Weights of a small transformer language model: untied embeddings.
MLP neurons of a small language model. Each row is named by its layer, matrix (gate and up: input weights) and neuron, and shows model dimensions 0-255. Each number is 128 + 32 x the weight over its row's rms, rounded and kept within 0 to 255. Numbers have three digits each. A neuron's up and down rows have the sign that makes its largest values positive.
After each neuron's rows, "fires after" lists the tokens most often just before its 100 highest values on Wikipedia text that the model never trained on; "fires on" lists the tokens most often at its 100 highest values on Wikipedia text that the model never trained on.

L7.gate483:148121066139143181096052117161138117110071136084090121102088097156149093198147099146106137101133111140163137139087104103130172122111158123115093142133109129148145179129190144122141044097148155178093148152130158128097117159060099107064086100119176135097149110130133097108121110124116138128088160096093088082069092094145141137069065104153110143118129082091077168119175113114141147158103151120124106101085159155152172110119196163096175154159140085107124116213104148176101095179051103111149108118119182120138069115177121095156111129141111160106114059177156158173134157128099175134097148112127163134162117151123078166074100130118123138152107151137116151195160124110169104106180151170111179108178168128140104097117094102123115112122190147111091131068147189099084126096197161
L7.up483:121100121143126127130098174122114095140147120032169118092055156147149150231117090147158104124138111099150114136109112106108196170069153097124118134170139129156136138117207154128140130105090128174080071123136125110143123148079100084120097073163169120093120126157091073064121048074099128160106125101118156132124079093128130132123126131106081103111150110109104190117148129076154100156109085146167135066097112138127110120085120167107173143174194118113132132206077157179108133119175117044102094135106142134150114112148116149128150084123105128047115159159170124059116130090070102169146170077120158171136084136079064133110174200159134161156137136144132191100130136050124130085144153153100157118130149129162110145118147153145101142132151108122133134127195147111152077140138151
fires after: " |", ",", "A", ":", " of", "er"
fires on: " C", " Al", " M", " Rep", " Am", " U"

L5.gate360:145157089076052089107165062103096106149122124138209138110140145098124087074109168087078118179171145095124108096107188136151147121149154144144138094079232111147130161146161187135105111135153088171158159145211152135127075131076125139145116088173124128154091141108140073178095091117125118116181134109131060099129120174174158145107078160153066145098125146156139109106107159156153124136089166096131118149118103086109116086114166100051072110184140144139131127076148094095149108134149167115085178127141157088160146111096145144081080176124104161140132122144121141152144139164076160102114181086145176069121178141131075155117169101128063106149144151176092126173159130149136097124119165087128114134126135186062100129129178070188114110112099115093132136151153080132145140146130145
L5.up360:151155086096101106099125159182109116181141142069104073138098143153126110149088161122085102113165165150157107180080116115124135124126177107107155095157172124101170116108141114143185159116149087156155119124150151133147137098149101089145075119186147092168128138161124097177119113079112113176152185136142157163165048191123152147075145108048095104095096094111129137144121078150113117201132100087101162112204134101100087152128153099200110163107100163142080085107084117168178067136093101134126117144139117150109180076082134098101094121096077100123156097104126177147132108145116172112121184079144104141085137132133109105063111126141133168095078139077086136091138108175186076129050185122128118145098157140176153062134144114042136121135104095151095173128113111158087120124116148
fires after: " |", "i", "R", "S", "C", "F"
fires on: " ", " ("

L3.gate381:103135069155143130125017080126121149116118087106137063097113084170115146123142171113189088111150096160173118113190101121145148091146128106075188103097136063210123097168133102158101107154125122099128129151101187158102118145075131156114124087104136116132084195152138163162092082121131138111135162174158159140125173120175130137113112123176135130143133099155099087164064115190082099153160167113064150082115126121115169108107112109105207152102195102119161162142051081115140130102130129113128134172078119082151104105117141172133114103171136115217127148135101184145109075139125161171149108126137118163157119105144161112183066101110157115091146083156087142112161125165089151106114111093065101184128173116148122164118127155181177100155144152119087133138128075168155146126125166
L3.up381:107162080118144093149115103146122159108085095081074139143143131096140084153120167080118140129175150162116159128123072084151164139171149130097142146088142076136147145135140108174084123157106139089097170172129082077180131119090171104109117116095169097099107172168161133152182134105129104118144140159097144183140101177139193165133110057149147161091135082117150168099101182116083092102152135147143197142180133163149116130091149126063143137146099089089145205197101108114124147087098115142151166149100142109103086129131059141242101169154189133117113154171145147148172119169150124137180131072122106124124147094118138104177077144120151115093114044158061147124101142147129119132105136176136051154192098148091173166088107124169161129142181143125082112112099115109169108107108112
fires after: " |", " was", ",", " is", " D", ";"
fires on: " \"", " dis", " a", " an", "ate", " not"

L7.gate343:172110173112191146159184188122135179150093121151108155154122113107098113140093130097191088180131105145125077133160138146069141200090146166154140112196123104091135113082172167087101151165126140129152095136112082119089111076194105102128114128153119109137154159087166147141126149105175157138158090152145126131128066120123105107122164163080152138195186186096189109069126082113179103162176115068091122087111133150147160109154116089083099119163156119164107110110092136081113059109137111162162146126155050123149133144119098169145124114113077073146104102130049189111126134174150125137133181176092148101123168112120130146149153130140096155145157147173131110205144131176112190117112140090099140152103083128166114138172183081119078102110150098162118077142131100160100130143192155
L7.up343:116084170122081213143181148146063181099088083133112054135105187082105175145099142135131118140101156093150136113105089115104155082172117149116147170141139145083075119128064155110115132139105140124128127140106094106130139166176149124092112114136117098151095136157130101113154110047215155169126139098102142176151106095131086131105142139072139082182031126099109155141134107128167120124145099119130103102103165120162099165084077081139123097138150135102097070047163161120150096146134083082180083132138154109088075166173114065121113155161064129111074097108112082135118178168171132133124130112129108141107103120162085105120053194086143133176114148117123069120098071164129135118179124107155186136129128111137165183153146107119151102127143133068168170160145147153143118143135173
fires after: "0", "8", "9"
fires on: "0", "8", "1", "5", "3", "2"

L5.gate462:159108109165183171100145097163157161168090137129072127077116138128157154086143152082154134189203147107184144116108089094148129226130109121109149172126141106144078071116136192112099160179160151152156075165109123135134106118150153095194143164147095137084137108138118118137095107184172068155097117114104091141179128139136086133125156221137088105111169216136139127093178167107108170143096118136136129163131138157089069127142132082087106120094105103090115140120161105130100137166134063190120150103117111095136113135089097146100112173093109110122153180172138142074058130145137099090139152110187143071123159058181170134175149152120110151101144112156122061145125139107135112127123059144093152122123120163183115115130119133142088066079140110118104193141112137103129091121140066
L5.up462:114165126114141122118124045110112172095122092171080160164162150121155111183100171136114197119129125143109154162097141170159164138127127164173133152089051121117114117151129115113064130097140138189096160102127175181158151143178100122136150149139117086100166130162165198130127116135194109146093102143150141140192111115147141152128170137141170107152141207157129053115145142099115176132125143157116145142143100084117133191157139174174117160084190096051113104074092149159117077114102167162156068120065138047134170134141108082125120156137127142107109144138121031137095132122121110076133160138117143122140108144157193150155147118106052111148158151132074144104050141113164140154135129132183119103161090129100084142152130155143203149150112100113120104158155133150202117195123105
fires after: "1", "0", "2", "9", "8"
fires on: "8", "4", "9", "7", "1"

L5.gate374:138044061114145148151173139119137116148159109081138179097131102180174137120120136088152149136103123106145138130102164123087242109108089170120091085102111108137102144154183119142138083112153122145114105117198159140168104075130090090052107087176126124105122166084089105092112066114140176203139174122152119121102140094163136100085102140148079119155127152157154141108066121099186149158165164117105133172113140147121104137104152108113088184188144124161124118186120153023112138135109093077139146161091136131128133120104094173159199123118119112090148134132068134152128115136185162128103128147166159170098095095184106063081158161112125100120060083098123127144166141114109155107155115119104125134168203112093168102171118149158098108082124100122191129167155104142125141136089084
L5.up374:153088056170150220131131129147145116135134156113116107121147110169179097117138130113153149147076100020093140110078117096148151158175179140140121193104152137116151066114110066075139172133116104085146150144162055202197144116123135117120109142143116142182157152133098128154119115124159183082157189145137121131140076084122163090183127121160133087147113178100170128106122164091094134165089149097148165145143184149145117118114116108150151104170129149110119190136080141174137119076134104097104139133115198170136112142131129144096080217113132189099130227116104138097173132143125150164167141143166137179113125077115113150107133144110116103141156111164109143129133142106181105081184147101091188073119178125145115093129121103110118122159158063127094114142103152076148116158187109
fires after: ",", " in", " of", " |", ":"
fires on: " Ar", " New", " V", " O", " P"

L2.gate21:105135169105116113161142116144190203139080145142119125146144158126105143086076150170173078128136116185159159100088136104143102037182089131118061105127158072135127162165154091174165180119121104073147097137108165087076126096153117107084039134103085135155110093142175142122175083144101162084165155082101098137109154123109141142136112107147129126123184143137079112161154121088098091147141209109155167093121126127141115127202054094145090110185135105169162105134124128135098148206145169101125096146149112095110057078116138147151142119083145074150103126170167152136125094091189143127114147118148144159150128180142105106107120168107149158130077163123139084118151144168164115187114133170179152110099110165142087155172163129138166151160134071122159094109125113087088114154174196
L2.up21:155131170154112150160090143187178100108103090077102154204106117127174091126104131122190126166142109120155055101148125115149130143092122102039169142068141119160166100164096140134129150163128147115078123142057147141149180117131135110129104228158209166133117096110125151108143134174166193116114133149130086123106129107140118116126162169110141128154148115174104166161143109140132140071130181120136135119149116120131171164089107122131127174144124101143191139093089093158126134224130138104134075158127069117102157124189086146138195088106191078114122108172116107070137142089158185097150102078115194128126076143102116149128097084078100106140197127109093128148135132172162143134102112142153080127112193093165120091103159112115182199095104120145145155120165082113089100112121153
fires after: "8", "7", "1", "9", "6", "."
fires on: "0", "4", "3", "5"

L9.gate356:115154122145108103156127098127163144148144083149191100150178164143172175115147154154106119110097053138088105166165129106199067118149160142063104144165207026117137198150113124141122086155070106154101072156102095128120140143173127161156105131168125122085070128136121112150166121110107136140214091113152106128082103116140173084127159183126087186129096116137078141127125149141166133096152141139126117159112118075127118092090116098154126145132185142129099146158095124119100199125101095122096076127161102071184110157136130066099006134138144115107084097070128210107114163176084128104100139135156100161113137151134142158139101109097138100123078050117171115176144122122143150125183106100107146112119127127153102144095072126117132134119117112110197168107084154101156145121149123
L9.up356:161103106109066153127123137087084135110166120101106148078061145141080147114102155158184144094153097110175182062120132104091135118113167136130137141098061064116154120156127139117176072112097104129141140081074121115113154117117105135127146156085141136128164098114111140078164128070148124122084131086118096115125112109102100119162106143143106149138108127140072098122190139167192163116180138106063155103109128189095117177102115197120129118183079109112158111204133172156184143102101096125165128111113084134095126153075160151097140092120168161157117157067173113145123122095100158097053069119128147167113097166082140137109122127183101138178131121124089126134111053178172124151110127068141161123099131164171187077142137138089177124126077116168101092133145216157161114079165185
fires after: "1", ",", " ", " of", " and", "ional"
fires on: " B", "9", "1", " bas", " com"

L5.gate262:104156136144155106144115121093128147104100108092142132180162121108100170137051121099098081121140157175195218135108182117179134147119050128112124084154075123100096120075139151084182155132120135137146077117160091147167174137136146122080162148154135153112131124125102124079105081140132161135100087130169131162117072084182067095073168060171110123117103118120122104164179111182145110109180189130104064128105150122083108132072136131124135122135123125186147161134101091109209118122118148137146146153138116156138190137115082110135155126128134123135063105137095178064106128064145096136128080135127171155167194076077139120150129113146105158078061141139141112139111128125132138149133116167141120105154117095123118121072043109100140153132083179128152147116070199090111136175202168
L5.up262:137129121159159177072134126148096088110117099134140094122100094127160102119128129107126094099085100159140124110139135123123097139118083099148110143067156171148142076144139170142106135170132131152146069116141149108085095093119097113090098129104103083104128141131197060118129147127141166144181128154141151129099100135126075112171157073128116142105135199108182108174091164160146137119200144121121104098188130079109161131090101135195116143155082151152103101078145130129090097104078146105079147103091087154116149139081083108090079141119147132117166066155123097159192143115156121107158114194160142140142080174062054169142061096146137071073128188171089141184104198119087082168089100095159085196133127080112128161131162132114103151130126138101113167084064224102126134142106130
fires after: "9", "1", " ", "8"
fires on: "6", "0", "5"

L9.gate186:103128135131119122129173122120163090153126163140113122162150128137085120149139129148166101096048152131137140104138144123078092108151195186106153137084168103137092139162061148151136122092085170137119168142113099115072136143085162139118142172131135170122116115202083118114205120141135089112154151097157161150089071142103095086111164078178109090142133193104126134131155132116114104121183099222128153125074136104054130092172110112162094093136065072147131128123143101185142151149139142143149103125088101166168132154173156110112124126166123115137123184109104150118103189150125128111102104113142182087085089113091084208117073132141137119073135105123089180131099157152093173116167110136158176098180155140124087125174194115137137176121068195158130175067071185195113123154150123
L9.up186:096204150128131159173156106122089127134112147129103075124048123124103135115170184183144143133122170158138123122080166074131139106100178145093142129080175128100095138100071113095148172131109128127117139142075109115167134142174080195132133137146137147145113155129124161098161165112082137101175125130137130080113087128165134131178092128081100159102185125194124114129135143114148089182154159206161127132119118101090138156151155143113100158160072173145085044099089065117166152102160174117135092096101137133181173109106112118089085142095123098169083163108132129114108107138143130096111145109092164144150101141067076192151114057151176113106112165165148118106090050181119139072132104116124104156072120157117102068157137162099115147126172186163205161116151167153101165126089187
fires after: "1", " "
fires on: "9", "1", "–"

L3.gate136:144117134124146156091084093131129112115141124083110143116132139135137152163131123099089116163175099146072181112112156160078064120114146183140079106154195159131125140156130134058166118106142114150174155129215155127168051123083184128107164115155146133172117138088148153102104124153148159080137074113166147133163115157122140000124156152093156107161150193133144155099146130136178090138117129163149115149117066110159134145096129145076163113100077123079142128146096144191143097175109136157150169111163152093163148121091125135124071163104105147150125170153127152124099144074044137128116160075165105138135116143148208155091121159221090113092138156125108132170123120154121121109161170130172160095116169117106146098095082090134169166130124126143099194171106156175124153147117158
L3.up136:101099090150130113048129079154089149093118147120126077111123132099085125180158123135144092185091108116109188088132120122171125119157123135128121173134094115122165098106123142124121117173147092145143159149170159170053101156119057184138074098097167096186148138118111099121121106172127154103143182161117050068110092187114101094142064145077115105086115141164116119134172068213129130146118168147175107109106086143100065157068150103160095132119089139122054106141108098141100125102140139088200117151194149125190171148174129176133109178139141125116139145109154168134110156048121145110155091157133132219157110121074097172141115180124117175136128123095153140150123133179147136117158131163113134081156152128137082095102091139137116137150087084188107127116100138129048142102152139
fires after: " (", "1", "6", "7", "0", "8"
fires on: " |", "born", ".", "',"

L3.gate178:157119159160111195160122241182179143151182095157115121065179119184127154080115171142116146166097157151130143141133122157120130108171142160144099100130079105093141157056165115112156114118218094152164118185091155162147122097118151104115086133109119086088104118118131160084055157164101138126087089104116165170110172117072136072085098102149099119112090149123127115127086130131156115107136137144141119147184130098140129140128136116144148152079185116125088116107099161126136147169105154053097138158071086151061145138185132098117128093109132109129132150105121048081061074152133130101109088174167153174140170112140085152148160129108189109129109111117126141111141094198087122103119114083134149102186177105131155118117120123136099236153143116120139128108148161153112073189140153
L3.up178:127157108189133183171149149161153164110144108127137109130166160153076134122111189146187114131084182187212119119156122155073129152139146126140087113095142110092194155068147174121107111167164165144119139110078124141164057091169107100180142090121144115092167115171170133053084142100127083181160103148159116162092127166114114104115172110049070152104125130117149100085142098135057128087195087195160123068138172076170154148153111114128141160117136120123067074084089149109146137106135097126147103184067150165093125072177146170143103123124135145162151083138083113099153084112118173165102136106177129124133143157088165165150183099146085107089151135134168097101145121156102100147148108070159160136173137123095150140090147116103097140144107144116112125111090165178158154170127142
fires after: "1", "2", " the"
fires on: "9", "0", " stand", "5"

L7.gate218:112162096199160113127130177144100159165139122110121119137148112120063176054124140162166123150122124124193114093143122099092138082143207106146095137114129086073108121092161131147178139117104055205109141139167149126096159082143141140146129135131126118196174166079124139151168148120112133117104161170159129166146105110119141088106160110128168159126094124099125093141123116070115140154183151150151116092071136112111173152113116112113142067148100176152140130092077083124144079040080117063118156098093164087127132161107103124093174141114110101069144119109143172168119121177101082079158116113169161132105059125118213121138114123150149108098159166096168108081141090115081137092082105144092077178118168150067146078133166122146106114097180166124150087122169182090162096058156126
L7.up218:103122152132174134100142155139138124169151089130121094135140130137114157094157170178123139136103106092095168154161165186111133095140160131171089195169105099066075069125173141133129168179140076145141175122113135119091194117198075135155095162132132104149110174150169141163170156140117135086127088130145180131129186112170093139115111136114177107135155100173170110141166152127117068094144144142134172089061088135186177152113182153145129093119081127108122123119143094148142091135175160122059140057192143044158115079113072119104149091115047145083106102158112071200126110112112111100190164118117168121160137093123125142105100126123155085089090157136172142129166117153111115123149169137143121116115108097044064117125113151171093152165146165126130160097145193069102148138117153
fires after: "2", " ", ",", "0", "==="
fires on: "0", "th", "3", "2"

L7.gate232:116117134115124132133118175151141099154194125109130130155062123157108119043155102114193095117184160138152065108106142168099103099160147086139172109188141105104166115055203112086129147144174072102160136166132118149117142150163140161162110116136120118166110115155156118096118156146102086112083123153118127151126103127105082063167169067162074169179203134137130155091120152149154121095165115188105142142107155091093201102098107151084170113148070148143167119096125096142102110130105129139064124149105182161176127114103142145130181083130158158104127067111154147057117157090106148159125162082175047120127147103097141109099113151135166153192075123147060154147152093115166165131111121107128147181091138116084103137159187106146075076172113127148127099107130146154186163087134098
L7.up232:151086166168059059142083177130072151197086142124115125088121131164116143091102123145175151098171034119110147124088155180083139135142143133056107104139138091135143127068129107131108122126133101205102157136120093165139158143158141102104142119136088147112081104179151089128118142136143137161096101146110153195111219117131115140141142112078109115149119132177143034172108121136092104138143102142113109142116148108064105142095119156078109095120080133151077157146107092128120133107140145118135093151180106173102130195164109117160160112124164173106083130118196146098145195091132148190146111175085052120149114139142138158132117183150150081120148147155081152119188120161114142130095079132151164191089153153096107146093105151163143093171111114154092157117138194122115134041097162
fires after: "2", "0", ","
fires on: "0", " met", " t", "==\n\n", "B"

L7.gate192:132171087150085121104133125158055178101107070096173195119078147129140128095125145115122162098151195094185120126134099165119204177128124121111125129119192108132112112139145098186159151153105145132143136182138145096088112101104124133110083136119125143068088111181047161069177141107121118111171123103053129128175176078125135101148115173116128135161092080120112056132085032143138171154078097155124140144093167176174108072132115096123100149188096124098135106106073081139133180128104158142134189131147098086150143150095096140152100156100113095116069157138131158099054107130144123074095177092163138153157126149117125101110073133141152137189137122163120172136150136114053128109139192117113128124113158181126108133147103160081122130150147165069129125149125117129112146140213144
L7.up192:127114150154114117144136186120106112111074107111122127147115122131109114188119119061144153116155111115119111075154126126137164072234107181176170137119149038126129128078181153180162048099130144173169138136119208096142110069109131138137177138167135154115153191106129072109107157143182130124161138155151109198104116134143134125074167141110142119146148121174088156131151195124123095104091115157108143093038110144135169153092130090100151189135143154123158123124167128128100180185108171133132145109081127122180118070078149125123107157118085136146133117168145169120144159142073161115130133097142097162121078115085082115144159141150150140125144133138106197124113091160117117157082118099139136131148103137213086123127086105035135125077147162100111090115080100187188137130125185
fires after: ",", "S", "Y", "C"
fires on: " "

L9.gate218:140163173159118143161114136138135112143166133133166120146156049079115134095107166087177091142102147141135129154142117119110122103189075134131105145117091097107129160086167137109132140163114119112055123115125107121109133092095090122143179094181169195110146102133107116091133113146179131062087134128100181142107149147147111036142155079112142134118072178061107149142130097072189105122136100087068150148132112131110097142076083119103068106150126118110096144109152123070170081127132123167187138103107155142135151191154151162111137116162074138133094104145177115148137096122078122137117129174136124149132140099115133072126126100120049166103150177169080136111180159234062171120125101174044137084107143118138094084159168194124140132157136107116058130163114134203151141108091107
L9.up218:125156161126096113110202092130111167086155061123134131120102099102128150172110171121173068163140140119151085153104139090062156137180132160116069107164171085142142102074123099129151152141113148161142158131080139095171162052136100097189110141184109080146098164141126154113086132129162153087100182167204182152107121130126113140174143090164178158143075123065067129156125070140058104123152095107115115106120122097165120078131141152119140096137137111152131155152116137103166085150130185132152112142106110125098115151082109134103115169194100097179156082152122104113238125135168208101076157152140141113137092150145124093127107115106106120124144133131117111075062103187138148117142070083126162143118142064181069082081119138114085145127115128144161083143144110117074088125148113
fires after: "9", "0", "8"
fires on: "1", "8", "4", "2", "9", "7"

L5.gate37:111056193174110107105112151149145097174109147099098176156138156128113087126135079121125135115106087124145153177089146157147141114123115150087116132129175123098097125103113165076115122096115137135158114159166172150082113020139063097122078162124097120224140112119145150115121113110127132165069166206157123094049119144087095077115090132138096125142120189081107198111148183123161094151169132134108156100116080167150133144190099133146142064204153092138058135187080162130162137093182148175170077129125069110144161141177122134107128096155135067095073115180129159112132138172162155111152128156109113117125125121130128105210096144049138114137170122152174095176146140153095125187119150108123133151120121158143118144144182155094156117129174130144127136079136151135139124095140122
L5.up37:086098202149038076136128126075151100139076160151124138104153131151098088106107140079126120117153166099181131117132132102087121154148115144149108093109154124164111087121133131091174149125156149121125082165110065148166160132084078165077072153164092111102146137092154147155145154120147106138071104086133162104123132152147068138117141152118074121202186085057122176114163126147100151190143136087119116085096144136145137158084145135118091103076118120155053122176141104100161118112146179105161180135147121150179149120149099165104130151119087144149087152117163119177087096185183195155129134174121120117159084109189169055114054148134209148135122192125101103118104177152133129129094083114135169150131101113105125127155135098142213143130148177103147094130128148143175100074098106
fires after: " ", ".", "1", " in"
fires on: "1", " His", " his", "8", "yl", " Char"

L9.gate454:150122073147109081183053134159128119125154171146136140092122111132090100148135123122126136137195147054144150110066072133103139143113175158080123163070134139140163171151126156089099148168115107072101119181147153124142113070117174131099116150137114138140130077072110164144167133068167146097156077165104105119126124075105108086130168163053114105219153207104123141143111000118110104152144128103175099083094027131121127147066102120141127109121064115131115116193099107116180096079138162132137118156086128146076158153122042105153115133146159129113136120142123107217122127109138129121127148135128133151140127082102193105177140131121107150119154138159105119177128104153189145146119084098148191129140168124152095152121112139119109099104105113118176083142098138157137144112121112
L9.up454:137104107100154086133083109058121149133132142181145121128163137197110126167120132136114131081156111126162144105133138146095148122135141140073164114176125106101133085157165135092128111165118174122230140161087101101129105095093168106153118117042098164066112139082103125124121063117143114099066127112172118114138196113144076098142069205113205101122155169185150105145107117142062095112162115165165085116110106135111112127132130156095145100138083108128084138089219116115143115083140139135134124070089136120089188162170125128184078151148118141147047154145111095102110170100113101149099085070128135164081135096127140137129122149180130125141109129140101091137172123162142151084147101089192183102122146106152159129119132170172098123160118133103073129177140036100150154091181169
fires after: " (", "p", "1", "th"
fires on: ",", "born", " |", " in"

L3.gate58:147155157166187182111076098090125155093078112090094123133135123117138095115149144183176139162149099177161079099162154143208115119099126190143105180120117108114057127121168119088049103112149063130110100085092140126106124109146098096154130121163131145092094124138153127113132082110109133147172098152117116093083142165130186066118149162071119121157096097136085131106135133098094156125176182103114103156138118142114136158070060145131128118169197168115105165088195110115149099122152134121091115135103094118176136104150147169070123118189087150162117114129120078160063069086133076132117129168164089133131145112074081080065118102093139096098138130099162174109148116120075153147123052132125129162169091168117077169132158152144128152114098117128176115137200130170156162176116199
L3.up58:082144136157157116066180102128097112130128139142105128126122143133113086136099146123108137136151140207108136132083084110139084126162078098149122085147101142062127105122162097128062133143160178148143149104103074166079082124175105094148172095109080093084132116142087125133144142147192057101151125146122132150175103118068123073136120150109189128125119147127133125108131162173132206057128146096133109132129126081096117143081111154217175097111119131110133157108115103125080120125140166135217101130131153154062072183123077104104181176101177124063114100150117155179150120144140163145154140084192128117190156155185109154167095129102106111157094090098188144097125079115097145183121091134154089121149171098142128107162132108120078115165133051117169145167205103139140117103093106
fires after: ".", "3", "2", " of", "6"
fires on: " this", "6", "3", "2", " This", "8"

L3.gate449:142034096084118068064166160152071133151124141155126166084151179143123114069132175125165122088172109103145129088100070183165126110106075130161138111104158093165103126215092180184134068161170120130148150158148109153169174168121126124136135156130130125151108145113149095122093110123106103147150159102171098136101120075159110118117100140104133089136087124149180055139163088123164140097161144098137145148102114160176113162137143103139089149087095084087105133137096096159151110176148019132119155075078077118119143170142189186138155148082074170118134140137107174110093092228104095097148106037132118164132107133145131119148155102096138102180160122135114140177159149186085178148068160108149131133147118111095152174158117109133109136136105133155139077141125131150117133124143110
L3.up449:109117111151102154161083124115146125128121097127108148136193118124152165131129161089150119075187162140158208222116087151174127073114098114135169148093129078141116106177120145146132108134133081151156117153091110083092166138139135169168081113129089078148141119174118078115102113167120102125094113130182091155094129075144121194120122087151092117047129120207125115118111095122123061142189164081148175098112115150096104120145110085106143116152098085140154162108110115147126111173140147189062081084149096082086076088127124140069105140101125115107106130109110099085149074147099113131175122072102129112084102155133196141162141124126143164128133113177096084132188102111130129153145146105118144145118077088150100072080119041114165101114124112118077120161092132104068096047166077
fires after: " |", ",", ":", " January", ";", "s"
fires on: " "

L3.gate499:140138173165052136033097117115140162074146153088202132139116064087133106123175094135126146160182092122102139114135127105111146105147076064174153129097135075141146149115188063114102132132158122099132163086087117132125087098153165156126138100164117151080066100163111130127196071138118120153141105139181146142059176221137059184101132155122140133155148132175122155101172133098180130173059120124118164145112114111100141126096104111147146126125159135120141175150130163104097073171185124124160104142157103190113096098174105136111134102167091144124078165140138120150080068121151183126108142096145092157166160119139107065115102150117088087135155090109149124167152135126111154158167142125153143138106168172113156175112095126153156176114207122123175099107145124033145117127144106
L3.up499:131110137139141125135152117117174141142113199185151161147174028108103094086131068146159190144118144174117152108170133137167137076139115087088173093112113087168123129152162170180108139137178153097079091163065129199123139153192131143115119148111171101177106101130160101059166139083174156077098108083165070103123126179069080112132126104130127159192106100110106163113125150138144135152153165131170137153088153113097119146065116097147075100176094110119148173151091127143127092166112113052125146112114097142108096155108137112156148148189072102094118152188151168143141142104091210093091154169098116091152127126124123109125125130101076059105118176140103124132139166110125102125152149189130158136060111112151108105129109142195073118152153109138108176147171124091110077138164147
fires after: ".", ",", "1", "5", "7", "4"
fires on: "7", "0", "6", "2", "1", "8"

L5.gate34:095110076080157140182062127151094160118146157113174120206099142170052127106135160156073152106128137160119113110158066146165144091177167146129094109160095120128162084142075191154122118092140142144142094129127141123150096149203143121137084151089061100143113171116079120121116128132113166134132158137108142163162038133111140104142111066131107128080094162155126120140140140101093073131170153121139156122157154098139106087151100115056114097167142153104096113130067129150098050099078132132103123057142144161131141149072108139083196162116063169101182117141066147116149088109146121141073134111125117158157144159114100149089075138146179105159158084116148076068107142126097126151120051121158162174125175087147128041116124143118148116186182140130113110104151122132133116104179165
L5.up34:096123169125123095172085111154084175150113124173154151141151140101092128120168143053139161073139106167151145103149110129139157119188128163114140106108166079162121134110151219109129186152129109101093144075113097104130085091164103085099122015115108146143096174073154087144129066100119125104185111145165122198091142154173150103173095140143110102161126097121127110156111091107074138048161107174114110086168182098133109131181170184093122109129167135109128161111139119129115091116130082124157169108145152112105139113140097171149111131121104161098070120146101164125135160043186070187111155126117160118109097143074101109193149103134166162115151118125150083116094108083106149137090118132133166175223105150090122111129137133122110173072090157060109138089109118156129128115161161
fires after: " ", "1", " con", " \"", "0"
fires on: "2", "n", "7", "R", "on"

L7.gate275:169122094093148134137138169099155108096133115100159130159156167128181188126114118153150088071135164105105113144112184151151143108140183132155104142099097151087057115074110119142082150169186139103048109126148133135131103085118156160127171115199100106118137107104173094089088207114102061155084143075148143112118109150131146092148126140121112103126139116122143211128126128212132120105094141085130097113141139168134108076137155107123109115128108114119099145118096093142119144104128153065126153139066147117050101059102137163151134097133190083087193131162083165121156163166164081166149157132165078140082153125100117124048168102158125083125124061147114160115107152132069208134137101104074126085108137077112118118153119127164187107098116095169141122174184131101102123065150163
L7.up275:143145132097130153149165100104130090111095147135083176128105091084096147126098080099115100116170091074110107106183156144103102181107139112122121158140097132105161143122087168107116170113107120112101110159044086146097073135119138142142103183172071112096094165080114112126114096050139138094124173097063077190116087123127129126166119147154058086123144120181114124166218101155159156126168147136086110163101124123179105146123131154077137079181106098138077174134101151130119089114130130145131121124118122121137109153092166070144149083149156125122126135140092127126178120200155137096141132179100190119066178171071105081163128083117144130064122072172139113137096081097177139165149133173133132060138126113132099143101122187136111187141134181211161180192162153105128145158135128
fires after: ",", " of", " the", " in", "ern"
fires on: " M", " W", " O", " Sw", " County"